config.yaml
hidden_size: 384
head_dim: 128
norm: "rmsnorm"
rope_fraction: 1.0
qk_norm: false
tie_word_embeddings: false
parallel_block: false
init: "trunc"
init_std_up: 0.0271
learning_rate: 0.000693
decay_shape: "linear"
MLP neurons of a small language model. Each row is named by its layer, matrix (gate and up: input weights) and neuron, and shows model dimensions 144-239. Each number is 128 + 24 x the weight over its row's rms, rounded and kept within 0 to 255. Numbers have three digits each. A neuron's up and down rows have the sign that makes its largest values positive.
After each neuron's rows, "fires after" lists the tokens most often just before its 100 highest values on Wikipedia text that the model never trained on. A number after a token or word is its count.

L4.gate663:110149121107114112100138115137111131138074164161100157146145123156093129106115125168116113135129176146096119114117147071115167097090131128099113126110110121100126063121118123095132114136141135126160102137103124094102080160097136122158155143179100166130130103149163127139141138139095109142
L4.up663:115119139110139102116129146110120116101138164106129140140136149165127149144137141126090112108159113113086106120113110155170157152104105100146123127118170114107113157140152121151117091126117160160170106158109140143125134131098177145115130126139106128137135118083130115113163138117133159123
fires after: "T" 14, "F" 11, "S" 10, " Ho" 8, " G" 7, " T" 7

L9.gate805:151123097102092119125129131173114124109124135147140144132135101147132120140101106127128121148107101139154122115105158137127097120139110115073140152153106088120159156123138094133110115117145134173176124118104128120106170127151145102144122168088113094143120105140104123107173140153170155134
L9.up805:106137146144105132127116064097092126119129164139087145129153151132124135129145120167161111166091161119122147093142112125146097126147141159086134107149053102121152147120137093120120113165135163139137094107142144121135173122139120117126127137088139127133158131123160115059083137167111082109
fires after: " " 41, "–" 22, "0" 15, "1" 11, " (" 5, "9" 4

L8.gate759:086119156152112126167134125133152139149106086132149093165130110122104132145153085152104147129137185136187122134136109061147130129161096160107134117141105173139124126126108109129132117160146101107107088143159121112146114145125143138137107107138146104142101136126129144143144115103145164102
L8.up759:140148144115158091145079135135137117138138112123129128106142106120128161122109155133077148110133127166128133108122165126110129131141117139088089103111082118152124074155128136130153194138135134105101118118158167164119133138132114104114140136143149147092162130172113124165152148128094122140
fires after: "9" 46, "8" 27, "d" 5, "s" 4

L18.gate891:157114168157127128093115111161101152161093135118121139123086101133157119096086145128114149114090128116132110107103112136141100117154114130119158133119083168093125123150155093104121145133153150144141111141148128136097174132138131117179159177125143127132095099115134135079140122058130109100
L18.up891:137128112079118157142126115105115123165128127163131147112168130136147108162115102133160144096132124126130115119109144118130113151117182156118109113175134104143124084134161117130140093127088152119139122078100130137148114174151144167109109150161142154134144145144117102109127161154154136143
fires after: " " 93

L4.gate302:116120177109110126138136128148148117133134169179113121128131137148116142138137115090120143105099121167147128136097134143105146149145129141114110129148140124138161148157151089139091128118145137118064144145139148117108115171107088098095157071126152127127129125089164116134063140147120169131
L4.up302:142130110104117117113137118108127162111122101083172153114153138131128091159131142135139141138141132133118219113140135111167145093083147110128154140142132134160126148110145154140157121113109097143101154121144141128161069138169164135120155151116121130164128143135124112143129090111135084159
fires after: " " 53, " Se" 5, " the" 4

L9.gate129:126122134096085144115152166154084105109092118133112140125161134101104130130145133111147140099135124130122123161168120114130153104146112136157100132098089125108146131121129137129108148118082162169192125100129122124112071140121113146128120148107110097096145153100154154127118135109120164111
L9.up129:157113148125108114088147135129139092126107145088150130140125117096135116083117115152100118158119139144136140063158122151101160113129111123162127122122086148125103160100126100126125129150110132138135131099131133079155140124139139099160104079109114126135126122146173115119121157090095158145
fires after: " \"" 33, " (" 18, "\n" 12, "===" 9, "==" 5, "R" 5

L10.gate603:143151098089132153091116093137118139127101088118131157153143135108178114178112139137129121142120127122152180121123159099093110141095149138111112165157120141105156085104124109102145123150122084130116136108172118136154110109162146128114155136106155081164106095142128117122119165137174135171
L10.up603:145158095093124161104101139128161153121129161115111130125143140086120116125069139105150135080138121122174103137077115094133126147109159155158151157140119137120174145137114146116147123119148123122139106115080143144131137123108103110103133109135130081139127153164121131144116182130104136116
fires after: " " 43, "1" 11, "2" 10, "3" 5

L4.gate982:122113110114156124146149097087175150105136128123153116126123147124129196115169097141175128077171105121140084145134127123119094134115156112083138174131126132136167179155080126151147135103128126133132071131089107138098140131092161155101093105115127108134101106127151150080100126172180125134
L4.up982:153144127128114143144150133145142109103158143130129144149123144095159127104160120124125079128075159117131112134128126102123133169092148154115160117148101077141173121129100141102104118113162113150096144126175118107113118109130132115129099122101120111110088081174117139192154170139154103110
fires after: "0" 23, "2" 20, "1" 16, " Me" 5, " Ha" 5

L4.gate659:135125088150186180157157111157105086175158120158110138138110148123136109132164142105152170125135139091122153124153151085094069096150156126122154117110106115200128166101149141125139129142133078146110118113141163130116149128137087112141109142152085123126105120076150144120114113130147149116
L4.up659:108085115136097114134124100101080143165125139106166135123128159101150177138122121143128130150140180127136144096141112125128133138121119122105132136135108127116129157134123117102123117131146139116144113154116134135164140101095155179123118119140146091124139117127159122089140145170146093155
fires after: "." 56, "\n" 32, ")." 5

L10.gate952:132124126133122152154175123097149137158141116155154120123126133144080119103129131118083100117118159088103090139129119123166131113165129119112082147144117096132122134163129129144123175128133157124106123111109140120142114137114163100127163112138101092136121107118162118119157083104148110129
L10.up952:087149103111118096134124100137107153124128154114147153135147158100112158132117107091104166165149165150117135117132134168141074128175136144104150093118124142118130103166132129140111110175108100111114149127131104184122097144147152125142109160102136124098127110126144151147150138144133130124
fires after: "te" 18, " over" 10, " W" 10, " E" 8, " Be" 5, " f" 5

L10.gate250:090103127147143104148163142158134116115123159146100123146125140158087173069181128125145110157136141111111121158131137111163127117148132175140101086130084146139111133136136151131125153115133080144129100123118161109133128116101127134199175130156116128125148102126092114116097137115137096132
L10.up250:121162117130143121123115101108124121190159153150071142120135127100120167080131154128124128123119146106092080154148153162163116078100101126129110093144146087106114098189152121139106096118167143138138122141124118165096104081121135116156165095113158150157124130122102151115103175087134078142
fires after: "1" 22, " G" 9, " K" 7, " I" 6, "T" 4, " D" 4

L9.gate119:179127151136119085094132100164122148054080111154092166146174090128120087119123167154125143143125122146102175127142164126140116110108171128115135172101113139127086148155138127132170135119130151103133089182153127118139150112112101120149147156175117157152124135148109132103167146138132161140
L9.up119:147197146139124127091117124075183115108128092112117123166115143105125163132135176129127144149117104106106166084132133133113146166062119124101100137140140122157087141128143148126152137162114140127126102113126102130175142113144069146108122133122144103134130116169124150188136110174144143138
fires after: "9" 82, "0" 11, "-" 4

L6.gate16:132114104122107127124185128165191181161133170151117121160115162109111120092102139137142125130153146126129103110145131093107163155120127109107112140119156117088134142123133106090144074143147120125103105098123136135098093128102140158142146123153110138120121134156116126095123111128129120118
L6.up16:130150134134144106113161094109146117131121160157129104118116117116125136090115118110147135120116147153153125145170135101106118149120136160072137119130145121127108137112110147137137166121123176143112092094175131118143121100128111132161124087154150149075134109146163124112153114163096113128
fires after: "0" 41, "F" 8, "N" 7, "D" 5, "E" 4, " F" 4

L11.gate217:154134120115087141098102134163123136111155119108134143128089131142136116129125120111132120091102124084156123138111108107106120145085142109096119191162103124117113120130138093152137136133092123112156128108152103123119180124094115132096148112149139120133122148145108124118135127076124139095
L11.up217:127136134130109142141118145126112173172120136143130128128110121168111104108110127141132104108106144144102147112109158114151131136117171119174127142137099117111153173109110132134083117132088130134121166146126128123144123116109117150134068145137127099142117132134121127133141145168147099108
fires after: " " 46, "1" 6, "7" 6

L18.gate349:064095145094132129164146144156124142146093143133161136130118162117135079155115150135121108146134112146097123128128153123168167123181137138155169103157124133139144152118113122074138158083130142091144141122186165126156141095130123125109142117155161123069146093162123155138109130141146109129
L18.up349:106140155141099131141149125182147157140098150123107153139145097175124132098113113185131137115195117122154124102098122155122126124166117166107136147129131088122073118106141133126089180146121122129130122137124127126152110104134169156115107122085115126126154099112132119144109152129096078142
fires after: " " 36, " in" 7, " the" 7, " (" 5, " km" 4

L6.gate110:163138122134122147138137142120136169171103118095161163134125154152154083141118106118137160137097156105126172140136148101130127104129122125133139143086125161136134139130115099149073120148122090068125147147156176109110104108137121120134113135146120063119102148166138139101102117096130163090
L6.up110:151144121084129200120121128128131146126155157082101163119135134158151139137096095126149171150096139135082129139125174163075156117118119145136127132166158120135154096135096142130117125109091130097106128150139127116133102136119093091128137159157113112121111122152121140121080149143151147155
fires after: "\n" 39, " At" 6, "Part" 4, " members" 4, " member" 4

L8.gate970:101100132094121153136158157121127128129120134098140152140173121134093143121117139141140091141154110169122088111143160103128144109148142130142114137096136113114098128163075132147154151114105121125123155128143160107163125099109118131109110117087110113122152158124182135161109160076116087114
L8.up970:130131165171122133128120097108122138117133081077147122146129115113096151190141166146110117079118114151190120119135119122134146149141163180157137139071134189139101167144145148090111118144132127167113109119103145150113145115179216118127150109122124077160134141142120144139166091118117118166
fires after: "s" 51, "z" 7

L4.gate176:145126115116153110097152127106207138133099116140127073122114115119113161140149104081125110127094126133110128148130141134152108112098114127149125155129127153112101149115090116146115119101072093060100070134139086151145136163112145158142094108177098137102139099168158173087133158134162102133
L4.up176:137145135129087109150124154158148115104145163139135088142128135148134118142127139110117163156169120161155150096077106121123135131101110119108109131099115104106101096125098124092140116154082146096122141166096132133104084158127088149128097133135121156109124101128155111152134103101123135105
fires after: "==" 62, " ==" 14, " re" 7

L10.gate403:131143106119099132117133131114145120179113160131103183101093117133139092129135125104074134108111104123138143095075171118113140157142138150140142114129123105134119137118150101127119116136147109140142130089137163113115132130119131155152170117140103150121093135075149093150159173155106147086
L10.up403:144169160151108110124127117121127077149092128144106149141105110135184114124118116090128168130142139164150131122110141098098147181129119149157153121177158114148125152097143150116097111161102159127149134151118099127088165102100109179163151093137122143123090153112095155154148182120131165106
fires after: " |" 31, "." 18, ")" 9, " the" 6, ")." 4

L6.gate673:115161118148148125144114137175165181134104127151163109100102114128098106114083096147115140136085158101130126139178100109121151155111136145136122132120160101134134121138131118150146139158169106136151128086129159114131090166126108112155061130161104110108112130167158145100132161083119136104
L6.up673:145131120161090142128127098148175107134138150087158167157128185164128104155119112158110142109098107084102098116126122123130132159149110089102105137133104174100082109104148125157149108123121103139073106090171151125121135152140076107098143134087156143140152153141093099097152180143120135111
fires after: " U" 15, " member" 15, " part" 14, "side" 8, " portion" 4, " one" 4

L9.gate904:095125138125169118136130129143155166154168099135139127148106139077145135138124086156141139074112124088155105126154127084071124145108177133150117139116127138150166145116153068122155117126153101145160139096151147130113124118115108165129174109126152109085126128155131111116133105133125127087
L9.up904:113161125164131081113120135149123169148145148096130088129127113108162132126117096162120096097131132069090142117155167123126119146109172152161121114114142128100146125084123104122131123113104130135144154114114105130093131131134156109096149141095190152108108139141132119134155141119171133113
fires after: "2" 53, "0" 7, " Ha" 5

L4.gate676:129147167120139156152124078132123161125126077134130105155110140125130072111137126123134144111126087073145161148139155147130130130072175144142103131115120180136158142101154122149128142123133122112118124095106133116117102171130133088094117132151132162141128119131191104141094155132130151139
L4.up676:122129107141116124113119128125095125152155101139116149176099139099204149099175141091148140114163137135121156120161109141139129088135137098078129114088131160108153139140167138174119093123113118118125125111134126110150162151129117151117164067094131147089115131155131117091132127135133145135
fires after: "\n" 16, " \"" 15, " (" 13, " An" 9

L8.gate18:121107159150164153133157143118115124139149105143138133152132173132134117140134073095128136178154145125150106141137142133104076118137163124158138155125101091169123174134106115098146131102102103100119117114135158099188133108101134118129138137123112138123110105150132108137129156140113117100
L8.up18:097131084158109143153135150146161134146144143099101121140149135150124042135082113116135154139144140107160148128092126172069141106150149160122143123137159117159183154167145144099128111109120070103147098107140140146145110099119087117138098134192151120124088101143183128098134141155116144133
fires after: "\n" 83, "==" 12

L11.gate798:112139119126134175128124156154124138139088124138126136167124161124132087151099132133136155152146131138106145145175112113097111090127155119157129112134145117127117148140175094126134141166130025091113128105126118127106138137155140117087125116119133125135106107131126153094163150110139081114
L11.up798:090135128149115127091130176141081138117148133129139125093176122164157079161080082170163135131112147125124120128104111099138132123118142134147124173131150100121152206114144133142103127126163147121125109143127139117073116111078121152087124087122115120108112099111113146130123105126113097122
fires after: "." 49, "con" 5

L11.gate976:083114151157134130162162093131146142171117132135117096141116153136078183142150103149127150126128154133066105121101125115140102130171145099125092146119146186145125117151117170130152135096159141138138104112172136139141121129081095123128191133156101122110151114162166124088085114122091102127
L11.up976:120095135165137112138135082124135107175104121148108093139135174122133114112108121119164142118113170142105103131115140133112157113144077173152130167122165089126116097146084157115125107125123168112138126133099143102153135073075095148119134105183138114109095077128152105123130084138117118115
fires after: " F" 34, " f" 7, "F" 5, " C" 5

L6.gate557:096101105127156159146149154123123121149139161181123095158122131139156132103143119117119114147152129128109152136097079119118091113131138152105106131146089125108131122124127093155124140118152150124111138153144139138189120138118144159179148139074132129128155091151140126090098155136141086162
L6.up557:127128119144144114117124125083113109111093187153159109110147124175118116118137165150089134121136140139095106144092111173125130129109120098114136149158076110098125144162125122144132113082158178074131157148137116141146149086126122133143125159125141122126160114126090094113127157122093108168
fires after: " " 39, "–" 13, "erie" 5, "." 4

L10.gate176:126139147125171149123163107151152100140116120108128145123149150133134127150135117118104119112169130142123130109098156141138129098131148159185131167082117114130141143125162118131126095173124118159139122151103127117138146109078113160121171129110111101132117164144163119185135097115135114104
L10.up176:118105172122112093115121117105169110151121107115127100149165138118115156110112154130127154081130147178158133126112131119150160093123127105142117170070120156150105134107123121134179107116106137091090119130101075119092140098145156141129135126147108130132101154174149116185105143112155117137
fires after: "s" 36, "%" 19

L4.gate681:144124099117135120127133105140156145136142148147093125156171125106141141106100145101130130164148119091101141159149123097146128160093134167049072131147125163113144118116112131082139145125084142125083151094137139143164139112116120179112116144129115146151140080160139118138135149114161120140
L4.up681:123096133120066145121130160109075090091137132169103175123117143144148123106130166141106125149159120130132129097111163151110127154118164139133155142105118067137145152133113095114118138149112126141138090173107139132162147141113105134110177081139119135120129105117102133121099153084141135131
fires after: "2" 56, " /" 15, "1" 9

L11.gate772:122096157136166135101151124175094142133096114091133161130128091112100134127158100116126103131153126124157111157113116123143146143119145156136117143116104133118136136107101143154145124120148155131104113152120156109182118131139107136149172162170151105135132148092126129145110172103143120148
L11.up772:131122145145120114086097173143122103095105119109167149146140103137189134110108116168088138165117133116118131089145092141164101146151107131146128179114106109103110091121149140155157118087128118104116123142130133111139138108158131106143075101164133145142129138162120161150170167121168146146
fires after: "." 38, " (" 19, "\n" 9, " Mc" 8, "===" 6

L10.gate616:158051124106121147115143107101108065122145111085128134189099127116118149123076144110139115143132121134144137137103198103109127133178103135143156115120147156123112150146111130143141120097154091146172134133094148079120124080130143152180103145174105136144086168101115130106174141097132119136
L10.up616:146127155108144104142112087149170135185061062109129164100101147140191158084125169139082135181120135139152158163149142121152135110135137123112111142089144134114094119115143135111124130137123136142122155130112104131110088116138104114150112110150128148136131158130162117180129103123150134110
fires after: "1" 20, "2" 17, " had" 7, "s" 7, " has" 5, " have" 4

L11.gate334:153136125125140145137113161130115125153085140089071139122145128154144125095091150175131104134116111123130155132111139098140144094151150147130134149089108127103153106128164103180132141117168080115121092166128114127105172127124106114121135165097083139085150127138157176112149170110080128106
L11.up334:129142177138158097132121157125124120088114121100112106128091134107108167066142167160126130124184136105084169110097169090129143131103166126121143151098119134123136090107131140103148143143123133147119113125122121124089154127087130159128144129087096094117124123138131157147147168158114148139
fires after: "1" 24, "|" 16, "0" 12, " |" 12, "9" 7, " " 6

L9.gate438:101154112091119144138103130127126159118149138143150122124134115123165125099170114164150116127123165117109113142143079111154101133132135161048126100089140154138151088138093153130123099135130140105095158103172156098152155144133127131118082100115124103078088133121120133145135145123111111102
L9.up438:142161086109091120132124132137134182065108169118118129138147146134083106116117050153141127104148129118163131108110124123142181144142110086135160112090147090152165166202148156105106128134152154159149082131133134120136131125110121113114146128100135099109131149101117116101085101151154134130
fires after: "0" 15, "1" 14, "we" 7, " Bo" 6, " Paris" 4, "teen" 4

L9.gate1010:114161120104128117117090104091130173152113146137154128133116151112161142137112183124133132142161148114140100166105107106138101118142147138138092154136120109123089129153097124140106151138122114147110127094147128098135097162127119124122143112091111112121145115196107164077106155153086131110
L9.up1010:122120147138146099134109083162096116141134120165104136122117159132116175160167117111097095137195145103121130108113154119127135173134108101127151123177153125141115091096136124160152157145126107115113119149148142122154153138140115122148131154108100100123163151113135136115101092143148121131
fires after: "1" 33, "8" 11, "9" 11, " " 8, "7" 7, "0" 6

L10.gate379:120150160152137133107132120121101130143119105101130084143156132136138118177157125088129144108103124152128187125117109146145109130141147162142069127138117149122124112147108178105101117155126146074127077128109128140100156148119127167114126116143086111134094105138125139148166188129099138123
L10.up379:141126146131127137112138128088095106042154126150134111132125090119139142137115166106160128138109098157081139102098124113119144081080099109198127143124137146112209140151096153111143126130137174145132089153133141152169118118152085109150140178097090139134153129127144133101100143100116136131
fires after: "-" 16, " (" 9, "==" 9, " \"" 8, ":" 7, " S" 4

L18.gate916:092136139083119129136129137112078118196093077148121130218142121121122126113119149142123153104132143154162087124127165119139100131167113144103130116140152119112139144153125081161121138074108111089113113097115143129139111132123125097158120152079126137128143127159116128163095149123103136110
L18.up916:132116093103146128131126129136128139093122112129153113148141097152152132145142118135131149122149099146154104083134143122119122133097130131073153156154127176174145129116124155127124119118113104104112129055168127064113093124092119151168129093120130143106108156144133085158073109134166113108
fires after: "9" 29, "1" 22, "8" 21, "7" 14, "6" 5, " " 4

L9.gate739:140131133132080174079125098116125130139130122165136160116097089108104105154123154133107128113139123105151166155130146094186159146106096133132148121148185165120121119126120116119137118103131095129127118091111108112152104121101122089170081128121111106111122158106136176114161124120130163081
L9.up739:179169139097120173120140092124169160131130150143190118149106129146123122122140132126100142107099124116154127132145100147109203174117136123132120113114122120123139096116067181143137093123149142123114117108130120140120136138150118102115134107110123108146128117167103120143120088110131121115
fires after: "1" 20, " member" 14, " one" 6, " members" 5, "s" 5, " Party" 5

L10.gate436:149092143103142174104116091175134123181115142134138090152138108132201117114129133148125105173152151183151087137159125126154119132191112156096144127141117142152087127106112089115145152134117099116109144142112137096116108121150116117192150119094128134131110132155112155125119119131095128094
L10.up436:134076125116114091137120142146146100157128118139134130127109126127130114141139144138145113151124170081095102152187113083166134085170121092138167162150097157126113094117125080171172135079101133139106149122112109143117114139142097120167122157170097129151163134134115141114105097143145073122
fires after: "1" 38, "9" 11, "|" 10, " " 9, "–" 8, "0" 8

L18.gate84:154114162122100139089122119141163114141104139097134087139096167135139140129113113096123123125118130125123158130114100145107104156128124105111175104119113149124139145126122079143128129145162136111119113133134127108126110092133142122186143100091113124138112121157134152085119124111144111114
L18.up84:141134181180134138155096075091143109155106136102091108118109157139084169110138142134115131100112115125121135120073108103129164104157111163130128126103129155127093136159128157164100171168147144117151152170084144140097152132132124084094161142114127105122096115103115122088135106092082100166
fires after: " " 59, "–" 10, "1" 6, " (" 5, "." 4

L11.gate142:138115137117120180136135157072159121095116159155095143130130125127144125108127160112094088147170178196133128133079116126112135116129140160155131149091140124072129087148132126107130125121146096170116135142167112134125147124150151082136146152053119118138119102154159086094145153114112116155
L11.up142:109153149150127143113076127150090098111132103065083129118129140132102149117130144121109161099146129122175098096143109106175137110149104161113115162141121093125133144115102129147168150162129132127155137155127163138091095104120118108120148174091106161126161129122152112138127184112132135108
fires after: " |" 35, " " 24, ";" 11, "," 7, "–" 4

L10.gate671:096118133133132104101113139120093148156105170134127163135154159109110113118099177126128149108109152156111165101147102108140135112099119150120123163104119106123130138094095117129161105138132126125127107130133161105096091102119136083117116127103137140101140113151134162095171119139108108114
L10.up671:143142157131133100156135129113103178115107162120152102121129120130116177137129152134130128115134138150151070159100158128131151150110114118162168125130151138112131084152140144120126149168120175111089120136112118147140098131154147068082133101124150121120137122104095131124107130125109134114
fires after: " T" 16, "T" 13, "-" 11, " I" 7, " " 4, "ter" 4

L10.gate629:093115122164110157118144124133152121170143116126103165134121149094133110109125128101105097108167099156174101124069157108110134153172128138156120094150125129156132154137120104129144131126124128136114135107147138141145137106071155135130109109129147115094091171097179107137173142142135131133
L10.up629:126123125151102120122133146132124107183078128156098146109096165119138091109143128105142095122145124155152120124148156113100100180138121170158133109123148117167150145109092130128119122137122103140139148124152114141086132132090092136143094149137163103082097160092173092101145122123124095150
fires after: "." 36, " |" 22, ")" 9, ")." 6

L18.gate956:128134147087130114093106112136137124147134115117132131237158183115128141148085110110109134129126143148135140122132139129132150139125125135109138141156111113125108124150109110128132108153165156136146135131143144126156143146113091121146144115113120128151097134118164117107117135106100178169
L18.up956:134107130140122135086138131119148106131171102104117111132144139109122118160114121093105099106138123152106165114135112123123137068106116102127114134112105122077107096172129113147153092118120085135092141126157105136144132136141150119084133155178115111147098142106109136104164146099119136138
fires after: " " 56, "." 4

L18.gate445:142132129118143119139151167129090170142108104132116117132152098110101163162104113143127132142135159139128101126099144097158117173165071165125147155166136105104137174137091121127162141162143168166113110139097169132082116104124134163180165131091060139101121130135122146154139126156103127099
L18.up445:088153138139114128104105111138126129137187145078126132098165150091143160159141122105105107140093132058144106139115111112127150097125105113140112166137111126138112120130142066101120138108139164124196067135140142131139148136168131117147162161144149149124118131141120157116147124098137116097
fires after: "–" 16, "9" 16, " " 16, "0" 13, "|" 9, "\n" 6

L9.gate921:067082145105137117127154119109132116145135111148105154132161114132129109160150142113078099162134105167182116144083142116154191095124134158110113146113106134140140149124073092142187125164112126092159125102111149122152147092118152149123141143149101135130116126088138104147124134113099124120
L9.up921:146131175154125118149124131104098133119141098101151108134163121111131161154140109109086154163128151183128139099100149140179113175141153175148170166145164153191198149113157118116178120149138132081114125143147121153134084085096175108144122130146141144098125100119109138100133096167171154140
fires after: "s" 34, "–" 7, " dis" 6, "," 6, " met" 5

L8.gate217:155117152106134158146147095166154117127133156069131149122128158137152174157131078127158126148127087097139143121100143145108091097115118131139109117178105140141161121149105115137106149135141126084133115081139134135127145107114144092124133155173106066137119131147115078104111141111098134127
L8.up217:125139111060076099125116139145125078099125091147162163134119164148105152136114186142132134134150141147138152106194142175137121109100114145128139121131138136142127101139170161121108136104140172189135141129143109136123114132181143136114131155128129089121143129127158111116116077105108132127
fires after: "1" 59, " E" 9, "s" 4, " P" 4

L11.gate233:183170145123102139136127107128108096139109125132108185172147151121107150136143145112109150161126143139154117079107142109155147136151117106092136124188154126098099128114083094130131124145101134106142124142142148124134166138135146156126133119135126112116124119118164063167074110115149128137
L11.up233:137133138129159130160120111157122099098140076116187187150143123137135119124128145129141110131091102113104104134157117142119106138165129114137109113116114147052147140098121137109098126114149124125147168117103157104178144149144176145151150154157104134117173119133088110120111167195100126122
fires after: " " 41, " \"" 14, " (" 10, "===" 6

L10.gate705:142150124101114166120156141159135163124085157145098148143099117102121107110123095101088162108173130105160170122138146148101125177129121122157132170137122086104149146142122103133146088108110120164154089114141090118182110136121090113132142175128093111123101134130146159089148136120118128095
L10.up705:152158106151090107128128145141100132110136192142141133130162121134128131138114130133102176096102124104162130187125116157146137086126170069112126147109153100088127145123132138132080138130108164160056113112120079116106126125159133112102142183136115164133135148126157157086137134142152125153
fires after: " one" 20, "o" 10, "s" 8, " One" 7, " as" 7, "OS" 6

L18.gate646:152106165141147144112090108131182128167100165135114129155151073127134096108141109139110136083078144141143125126075135070128139094138111129124174159085129105122140127126119150117163148088175112127108136153089126151124149140132145137152163175144149108134144115122116139137106114106128151118
L18.up646:133108128097120064079150144150135137186072149092105118119170145150106119109170184133113147159121119150138110119103109128138146146137128135129148142112127145112106104102110107145168122101163138122138137112138181145111160116122123134112148123139120115147091105144084122124139110121093111106
fires after: " " 79, "–" 14

L18.gate706:165131146133103123103160158110160119102142119129089129180112104113147161105134131139125117140149129127120118158112147114134123154178098123151105163118105137118137154146140115160147140123136178156154146138119131113130122122120152155137151107125100115113123120137153123178117131116079145156
L18.up706:123126126125122126128128156097143109079095167124130118166076141121129148104115118132106115111177136166112120133109155136101103111105122112121136151137134149136152125106146131129109138107114136178070102136114099146161147132088137147106118105126101061133129118092149153165152123138122171137
fires after: "|" 24, " " 22, "1" 19, "–" 6, ";" 4, "0" 4

L8.gate390:132142104098119137123149133151098112109133092128130140175135162133077111106118133111140145090112166117118107141137162111111127108137159135116093139118129115165128122150096108153149173103140096123130119113170144138140066135137067138114115160137132074120116088105132108100117124107109156158
L8.up390:149129093137130132091185126121094137145116136115067124133107122142119109104102131125114147118146123107110120096120190137112138088147142140147138139080140120131087085148133132147142137119132123108136136117104130126099130107164092152116132156120111126082075091147129111122155102058127130129
fires after: "==" 53, "\n" 29, " ==" 12

L10.gate177:136143124098098183117090109144165160096148102136118122150137108122117122146121094127119101139104164108057158162154136138103145095108179137107134100132150078136133148175162167103154107102137145132136107094148100144142108130140086119112137185153144155144093113146125125127147107093120171121
L10.up177:144150142172151141132144107141149155157146141141152127081108121094136156167134131116136123137156105102122111112135118153142116107114165123140151143122142113141140175123145140119112095149154111157103093131122151144102141141123124102153135124084119135115121086141172139164159138141167134127
fires after: "0" 81, " Li" 5

L11.gate75:138134122125079113159127144165106165160116141132122114110144115105143141139101139105086104165167118179139156095125138127122124091116131120101086115132086128133087140134160111139150098167139139146154110132127152107158131147119140116163136145122167083154117079144115096128124137110149119143
L11.up75:099147118110102102132113121134107084145102083158102130130116094131105155127134146138128154121119122114104101123141150119094086162132124135105127112145129139140103136140112112120148109153156149131170146109119148100168087193115124182138117150125117123140115095104071115140080146135134108115
fires after: "s" 52, " " 4

L8.gate158:128136127113127164138122105109076094137111143143151132154157125138122133144139142084140135112138182119143139114117088112109135135146121141097125170201120129152113071151143122104123141127126114128132119101130152124149095159106147151140127115115093142145093129131109173095128165130142125094
L8.up158:158096119146144146118136133151142139152126134096158161109109156143182146150105128127092111144168132128128143120109123067132111126141161103132122150156139144143142138118148093137163129117088092151103114150142141151142141175123150127137140054130117124111155103141114132152136114181145112151
fires after: " " 41, "1" 25, "9" 6, "0" 5, "2" 5

L18.gate728:109138101157151144122136072120095137102148144163159151125106130114132103118124123097142107090107125104145102159132074104146088135122120168120111116134127144092152121181157141172075141121096118122106169176156138116156163116120110116095127100116103144161124131131112124128136165098139134137
L18.up728:137149119119099143108102100106097139094106102101081106151116144172128082087082093086070130111141111130112127141070131127167156124152157101133126140150116126129135169163095115155100164105092165137141147120116146143120131096132143115145126116132129146107159150098122106182120144119115115100
fires after: " " 33, "1" 19, "0" 7, " the" 6

L6.gate383:146095108102132122170160138094129123122144126163119171155173134115136137161125195092095087130072107145112112160123093117164148085187120154119105161121143128113118115166129130125157151127102114122135092139162175154107142109125177163119151073192159098172152168125101132132108146136179122131
L6.up383:116132124115116136123124142122130128112131136104113144117079133146146137125132142116156070108127113132122114109108164114098147136153137090134143129130100104110123120156125126180111157155114081105109137121102153100117117098133160090120110166133076095179128129125147123118115139138130137154
fires after: " " 36, " as" 8, " (" 7, "," 6

L10.gate903:111132143117133107099134108090058079160091115111154126164135133140127058133100096146153135153161139172132148116127143101108162181156081176140142084135143135141151117080113089134157099164145134138104106129136151108101146103132135145147181109144168116141099095128140090131130107095092105099
L10.up903:104118190106129086167105100139142115148112147119116137092127175090092146088146133135136150171129127150127164107152106140155190163121114117124147116136101120123099130125157106105152153143123142108146138135117162109124132137151170101075162122079150134122145122136110087109097076108155117121
fires after: "s" 26, "d" 7, "-" 7, "ad" 7, "ob" 6, "t" 6

L18.gate429:089137131120113180126137132125100131130131131160131089146172120141097116151137155119147113140133142129078131154116143116159152156135120086126072122127127141130150155161118099168109133116123104138175128132149135111159080120160100061117142154076109106173111117115150125089090097110130162091
L18.up429:092118087142135157103111148085118118168175156101151112090139160126120126104103131121121110105139155118101100108110116117133130120088112093041120117119100155112125145119157153162085146154143136114118157163166148138188126123124152123100138096147110134161142111102163140114121130145161113144
fires after: " " 40, "." 13, "1" 7, " Pld" 4